config.toml
num_hidden_layers = 11
hidden_size = 896
num_attention_heads = 14
num_key_value_heads = 14
head_dim = 64
intermediate_size = 2368
vocab_size = 8186
hidden_act = "geglu"
norm = "rmsnorm"
norm_place = "pre"
norm_eps = 1e-06
positions = "rope"
rope_theta = 10000.0
rope_fraction = 1.0
qk_norm = false
attn_scale = 0.125
bias = "none"
tie_word_embeddings = true
parallel_block = false
init = "uniform"
init_std_qkv = 0.0127
init_std_o = 0.0
init_std_up = 0.0127
init_std_down = 0.0
optimizer = "muon"
learning_rate = 0.00971
lr_mult_down = 2.0
beta1 = 0.93
lr_head = 0.00466
max_grad_norm = 1.0
warmup_steps = 200
schedule = "wsd"
decay_fraction = 0.831
decay_shape = "pow"
final_lr_fraction = 0.05
batch_tokens = 131072
max_seq_len = 2048
doc_mask = true
train_tokens = 1278000000
max_steps = 9751
dataset = "wikipedia_en"
MLP neurons of a small language model. Each row is named by its layer, matrix (gate and up: input weights; down: output weights) and neuron, and shows model dimensions 256-383. Each number is 128 + 24 x the weight over its row's rms, rounded and kept within 0 to 255. Numbers have three digits each. A neuron's up and down rows have the sign that makes its largest values positive.
After each neuron's rows, "fires after" lists the tokens most often just before its 100 highest values on Wikipedia text that the model never trained on.

L5.gate461:121114128124142149123127129101143153066171117114108141110145169127130107115102163098100081155134087130113149112135125110101104113141103143111106113123158150134137145150110145164153123149132143113136121167099138137158144109126150121172155155103127113096113098145120158075159123177111144148132101114127124132112166099136103101161082119096114109143163117111145123130127138138123131133116
L5.up461:157143106082154161116134100142115172146111168176082120140129149109125117112145148151105098142157115099181122109095160098096110091119105181185127122135118094149118112140142078121108125147134114154132149110159176150123145150149141180154103148110114149143132095150132111091106144163144142136139173147153129164129186108126136138112125158097102096131157178113117164139123154155101090130097
L5.down461:138134190142069120118128179091125148087143114133140159125181119111087103151120154086129107111087164097101108095141135142089100169131144144173125117110115166134104130128171142143174127116107151157149072102088119092208108133133170149091172086189138133098143134134151112108153123130121102069131106143134134100138101107159156100122135120098138167139127081107105096111161160158153123073141
fires after: " |", " | H"

L5.gate2106:162171138107113109120140101098132113110104126119095125146101130096118138125098125131129113143121154140173149156091101153122143137168138148114119081145115135124119187117142095113124114132118107078067130090159166096124111134090136139125170090130125117103147148138114137158128113120130101125102093115160140142156128159149138149097123108082175170146111138104122147179125124157162102122165
L5.up2106:141151130110131091132143134199097148128107148145121126154136114109156133126133149138106125144095115110143181120119096164104114097135122135117123100152114122111115175121111127142143154105143121094077072091133100118126112129091115159147193138144168111119143101135103150136068134155110155118086125150125103126095165147128159153066124115071112142169100142130180158157128133168119092072128
L5.down2106:134162160120149132121146111110144166145092154124114133127123125130130114100089150097107108140091096116163161136170104112072115098140098100135126145211111151089119187141119107088135103132106107123118118141159141126109131124136128129158104101140110081147151110085128092130157119126125128122158135087115127140148119108091139082133131120088187141144099112120181132131068121128094108129142
fires after: "| ", "1", " ", "\n", "2"

L7.gate433:174178161171121116127137104097158166144107095141078112074114096083123117113149101200120142102161146117146124128159177163139154123132131104114159121148104148114145120147086191186140152123142142103132063146144116128109139133126089180110134133139137099114111107136174153091108142134107124086126104129123096118147128103129123164112141121135139147095092143141117091146065126140132177131085
L7.up433:112167128149132132073157089130170106094118092129132101128094172142127142145128129138133142132110129105106121162119123146138118101088112135137174145150153110158141133130115171129140167152150125107140089116142126146125084168104098180090126108151173132137106075114115107112126150144126126134132104145132112164156126116168100140123194116130152137158142170121084116176089137108111122130101
L7.down433:142128092066139134140084145130145136192116086139098152109135095140118140131103134141166160122130101091105099127176097127140177126154138117084143145116156094119142120107128177151138172137109152138111120136135107139103169168144113179147126137126171111136150152135135150103171135139152131113086116147113127059147156139133148099116132123140123116123133120152129142077118119139156134138096
fires after: "1", "2", ","

L7.gate330:138144111116122128143129100105110149102103105102147109130141112126132136117178118083089152088114114152102099174131143103122130134155158146090090107147178133155148133119124105098106143134126083168183091144135064145122139137101188123110130093162067109109118132157147129147164140112158141130130107128153128142142138128130122129123142125114127109137074093093121112158148124157113114140136
L7.up330:125136130131128142109154133099154131091070126133084109089094159164135127086145080122097120136101120097155121106121108128126154128156110130131108156186107110109114121127152098122128131110148136149120133138106117158132126157152142150110144192151134138122109119122162103121157103174133133101108128142089112137138130131147120127088145141161151186138091144161104133144094102118141133129096
L7.down330:182173151119152123121141144128111162132100117113138118145110135123165129139132146109091139105119112118133120130141066108110144151131149149125109159187159137094120138134180237178134153100094117151099089146098138145153102131132167118127153104129105156083157122149140130109143138114105135123137134128129138164109162144097139142115117125141143121086125155130127100123121134146075094087133
fires after: "| ", "- ", " M", ", S", "–"

L5.gate1513:114133091160148106107122126071106148142123137134140131114112140156124100156118109159175106114125148146118158110107107132145135109099170137150103166119084171133107143155102232175146107099163165165155079115136149156115144096134133097092122133095169122118142107162117142107086151104129164105140082159147136091177112145167135155135137156110128141125115102136104153133163093162147173123157
L5.up1513:121118101091153122135135112110135124159141146129123126139109141126157113145106134132142129124129121138064122127106131143159155112102153139157096149098116163168098142160112065155082099123104161167143067138116137126123144117143124100124123146074148146117144151140116114109109148111172140108159098128113150068174111107174115135158099168121095136143117120109090134123170112159149142147156
L5.down1513:132098156163171124162144125119099146149140141113146125129145138142105079130163108120096133100125130148108109121160111122137159144099109167123085116105130113124107085150124216096117134096152102154140117121113160117098125160143109119094085159117099155143136148106143134100124133156140087138158159122115141103133102118160121148122089109103107166166128092138094129142167161164148079144142
fires after: " |", "| ", "\n\n", " High", "\n"

L5.gate2028:163112119133195138179108105099180144113129146139132120164155126152128145092178135124141100105117183128109086140101145116090179161129096133200076168115154145156167142116139153147128120122093113154144149125109122130112104140126114154134150105115111120125123124169155141128141119135111103119162099167095115152154090078129136143093087168109144131114122113117098152142162140090151119142128
L5.up2028:119120112137096155111073104129130143090159125122152136136157163113146113135135071183124099118133114141177111128080151139081127125119113137112115125104117124149173127141099117154110128098117130150121154109106154132096121152142170137128130105128124100114111109116113129130139104105144121162144112175120133149139134081108093099117110135150127139132132123136147115158140108142166176088138
L5.down2028:121136128114145077138124139134086131137105129126130121125167112075110125111093139087121120085135085094124124109136130188146149109150161118185127128118120117140119139132108122124142127097163164124098114085126145142109114142145111192145122145107178091103142113100148126116077129112170133151119105110089142129078105131145115150111132123134116096112112151078147124112123089168116100127131
fires after: " | ", "3", "0", "1", "5"

L5.gate57:141144139137137191153149121097129178150136132154098157115108142120136155096158157124137119128127101105160148083090157118141140116109107110095138137155126103141162118119089135124106099122110119135125165123156167143134117136136125156097148116187115133116150133082087113127113144132125142136119133170094146104098178125117092142149108121193125120087126119136134143104113144147093149148140
L5.up57:096073112130121149103134080163121120136106137094090121107155151129124092116092189137146067109128139128127116145119181134076172164111098123164100133123094135129176146145138121132106156109116159128128148085140146151093133163129108131102128146151107151099129111168099102164104118127141143108132149126150163123138157130136114148157112153158136149113121147123102107160134089173125106127152
L5.down57:172155101123124082090115133124129095110149084105092145147135141108124143138096102108123133135124171151136094088152103101165136136147116084121139158127096146145162153107141158071146094165114152155090128104105142127151117083140118164137113112132106104158109116122103131115152165136150133180094130145152149108107155123126113175129141141093105136163156146130118114106130117173158150135173
fires after: " | ", "; ", "5", "3"

L5.gate656:181118158142109126132152080120162115151159137132102109152127114127110151111122155108119100108111130097146119109146135134079129083153114144139143157178127124106114167133098105148170131110128154144154118068133103141137165100132106104145119146074113152140098126121128124139117126161141119106145102109140153138083136117146109134131113105121127117112134130140164125106104131102107123093157
L5.up656:176184098109078168127138104108155135159142157175109122137170115083125157145128162126124147104163117129119114123117122105077133103110098149061115157114145139154094134104135165150129134149141136151143089139158136139134111157146131125141090142084152155134109126136103170155125139109137129114162122080152128138123139141137161149136124154100150153150140108132112140152123119107098107087117
L5.down656:102086122152110135121109097121121103115093107141099153123130107139112150106158155107101126104148155115138116137196150151072134180169104126128143139105141130106126144137065068101142130164145145113147149100102084139121139095112154133114179099134138166149132133179112110123090086115117114097121117086126117123091112119133137144134127116127128125139173145123123174114142077145102104122105
fires after: ".", " |", " /", "  -"

L7.gate720:161125132125119132139106160149099118171108109094101104153138116169130138188109134139101139116130137166141070102156123181083106120126152139121128148133079086141082133136105140097106132100119131152112156112142145082137114141161077113086138123138140121114159125096141081131157146127141138143107138130151135085117145146121094118119085136150125106156103134144152125170125144154070149093081
L7.up720:124129109136158134146136154154132120140129107073105144130127126118154144124096134155137120154121076120091136148127098110128155137088156101158126102158148100142135078076133151108121102113112164138139143092115117078115151123154137161119110101148121122158091088111140191079143132143075139112074146126132144115103101165157140175148143163131151139145117155098134138113179119125107157105135
L7.down720:136092139138110120130117135123121117123162107168119139124131098111163124157159169105101157117108122131114081114093124128171112110143116107084108097120083156147179144147121125136099207151156076139103113122084089081107116147157107147145139129154129121115142127103154107144170174133118091161129146126127121137133134120094198116135134104098123096101111122128128136135115117132107102120144
fires after: "1", "2", "87"

L5.gate381:172112147125114153144130110142159118138103107121111133155111152136132162154112111135116116110086101140145087152115110158116128151109119127183150118129110134107107136147129133151094124110113122121119143057130142120099150111116112120135105143144117122149121135133086129154196103101149138101150138122134135094097144108116123135153115126131122154154148139148108067111129101120107193171136
L5.up381:164134099144134125126140156118113064128113119123134105128120141136103106133108130117090133078104118117140137114139128104098104089168130125115124152097133173137151122166169112121135118105125148112138110122116076126127168179164152141131144078131130115144141092127151092112170101123109183097095091113113115114145155097099105129133107119133135143124133113097141135115139115111171149144096
L5.down381:131087131157126096149091091143128124154136142130135109174140111175197184158139165175130104132100118132116114119177107173171104124162122110096133138096113124160138123138136192094108177160097123119111094151151114116139121131141138154127125147112147104137106122086195116091132160103120110122154166106193120075133110138171128109147130102111142108175136126121127111147134142106137095137132
fires after: "0", "1", "2", "3", "y"

L5.gate591:155136151099148155097143119130110121129161161155129140076180138105150127153127169121160140117172152157114098116124087133142149141135162128086117142106080123094143159140156159124102130136146125149149098134140129132077159162157141131095074162131129134113088149147111090113080134147095110132076118091114123153102138157151109058161103153111144157117159152153108121124151107130135128095141
L5.up591:112109107131145142131116187119106088129115093133092110081082182094140124162131151156130122102136117141119077158120081121136130121125123107151137123119121145116172115151119136109140126088122171128103135128161144129102130128128151120098066150132080105117123149115128135110124153115092082098082102134115107129118071136123098120133140119103156176167114159162088111129191103145139114125174
L5.down591:123111127120185116155199173111085161143129130107173109109126132124092108135106138140083181098129107118156143114166145131165148136129100113142067079112140150142160119118104123119109179124102155129134156126143146115129098129105153134120145196186126165109129102128157139101132154101094109131151119106134159154166119157145139153164091143085097122113098164176105151135119140111188143109144
fires after: " |", "\n", "| "

L5.gate829:133125149152089113122094105099115076113084083147107109148147082117104161136115111170143147141152160122154128107140122210128167172127143107147112171136105101157122122088145160182108119106118181148115167145126153168129088158139118160081091124100167149122154160139144152126170122155117136167153132164127143152169132122115103107109186163136125167165154157108128113135109145115099146142112
L5.up829:133137128109113093139118148130116167136146107104120185132113125139122133101111114109132108158138210143107188143147168114122113148112170159116143140082058147118116113119129178111062051134135132112144142101140150111127135197110103115103078128129110178116108123148121144083139117137146116087145184118079087121128131144105097093106142111127131152154125130102116120129140083127146179141132
L5.down829:137111122099143132126129105183160126154102137119133135116162134132149116130118092136083147120090049136150107110088101137114148129121104122138107103170133175145120150092128107147173193108118133141136108109131091165136160130142136159112124110132169069087108170144146099163177135124129103163168137128119149157132103118117144115146098112089113088096118105168080135167109162158153112139122
fires after: "1", "2", " ", " fin", " |"

L5.gate1625:134100150116114151213170190115114169155127157083123122128153102098124114142098100094177091133110130108111117181127103121093152134097105186119146180108097102113166151153120122121130130149116093120151110101109119092094160137124121126132155135152092154137129135109095100146129144089133118143127162063138137127152168137089102111103110112129121131111117111086130137140142138118095114108138
L5.up1625:124111069141109147134165151087115126107115126151136116144123129135165096119116153142168125134115155088127109134152110126170135149051101158100129106122108211104132134137126163162086111143158097141120131115132118098097141126145080137111081146098150106110143146149114096158114113132104116114131167119058068138128117128094107131080144094130147104130146123068137144158160125132161111129156
L5.down1625:104120170106145155123138102141115153136101157092142111139174129121073129104133157108096118153139169143175154157167133138148159089119131111111104087085104160136112147144107124120156167124121137133133142181097135110092112113114133111131144100132109095134111176126132119105107110131153077094151122125158140094105086099135124121133096142134171094171166143134158136110110120093131116134101
fires after: "0", "1", " |  | ", " |", " | "

L7.gate1788:159132164105173119146177099060130138153096147089120138134089131166156134164115152131135117125131152170092136157099077132150102153169129159121120162099133153147083140117089093141105146135148130115142119066108150135095139106153164143142095108154127121107141141110089101123107090108135080080164142146120140107074116061121146132148105150101147165134123127097124125140139099096150146106127
L7.up1788:168148195061135102132102069140091111137103126097153141093073119095148146158164080136133124142148142126108095106129121137134157129142176148140098128158141166152095155134110114115107152119155107130182137110179111101161111109121138079107131158168173119130101155161162185081099120101132119122156110155130108128108130116146137162150092134081062126085133133131088144153129111138103120109110
L7.down1788:117134114152107155125131139106146134149121182114165115117135122116108156120120089118122120119144159126110130127144132115125109152144109123152085143141164140117041114125170147174108134131097116136113147144093136121171114150131148081152093104145102106164124105096132126071104070098140161160108128136133123155156164138131120110137149113141123155136107115138142128119114057145126143104063
fires after: "| ", "\n", " | ", "\n\n", "1", " J."

L5.gate1044:126102133147139122150107122093118146101127172109127116168151133141117160124134117129150088076120075142104149154116110094107128127137166146130140134106160149141139117115109116118142134144120121143140131136147139115150101126174126149136144129120091100161167161150118088126095123182146124141108089118121152144118151129129139100179148090113184147083149159122115113175156093154135128169147
L5.up1044:044111110107085117135114148060133115163106093126138091175109081159146158178129168133149130113132087157115104133159100108093096126136151160105127110098125168066145124091118143115109163108131131098149122130098108152136123146151151064130149106101105134132101053116140136150128097179129106116128110121115099141147106121133155138114085110152143111127150117137136089125124143137155111147107
L5.down1044:075115157162095150097145122184174149122097133131111102113119116114113113156130082062133120136124133119105101153146086122102148157102126113096115160133160106152124110186122174091087160136119125154103125133151067092131126134091130138111112152121100099117098115124120129117156100127117126144185103135131165102118099128140155143124151123096146110119094124167141141136120127151105114123147
fires after: "–", "| ", "- ", " in ", " to "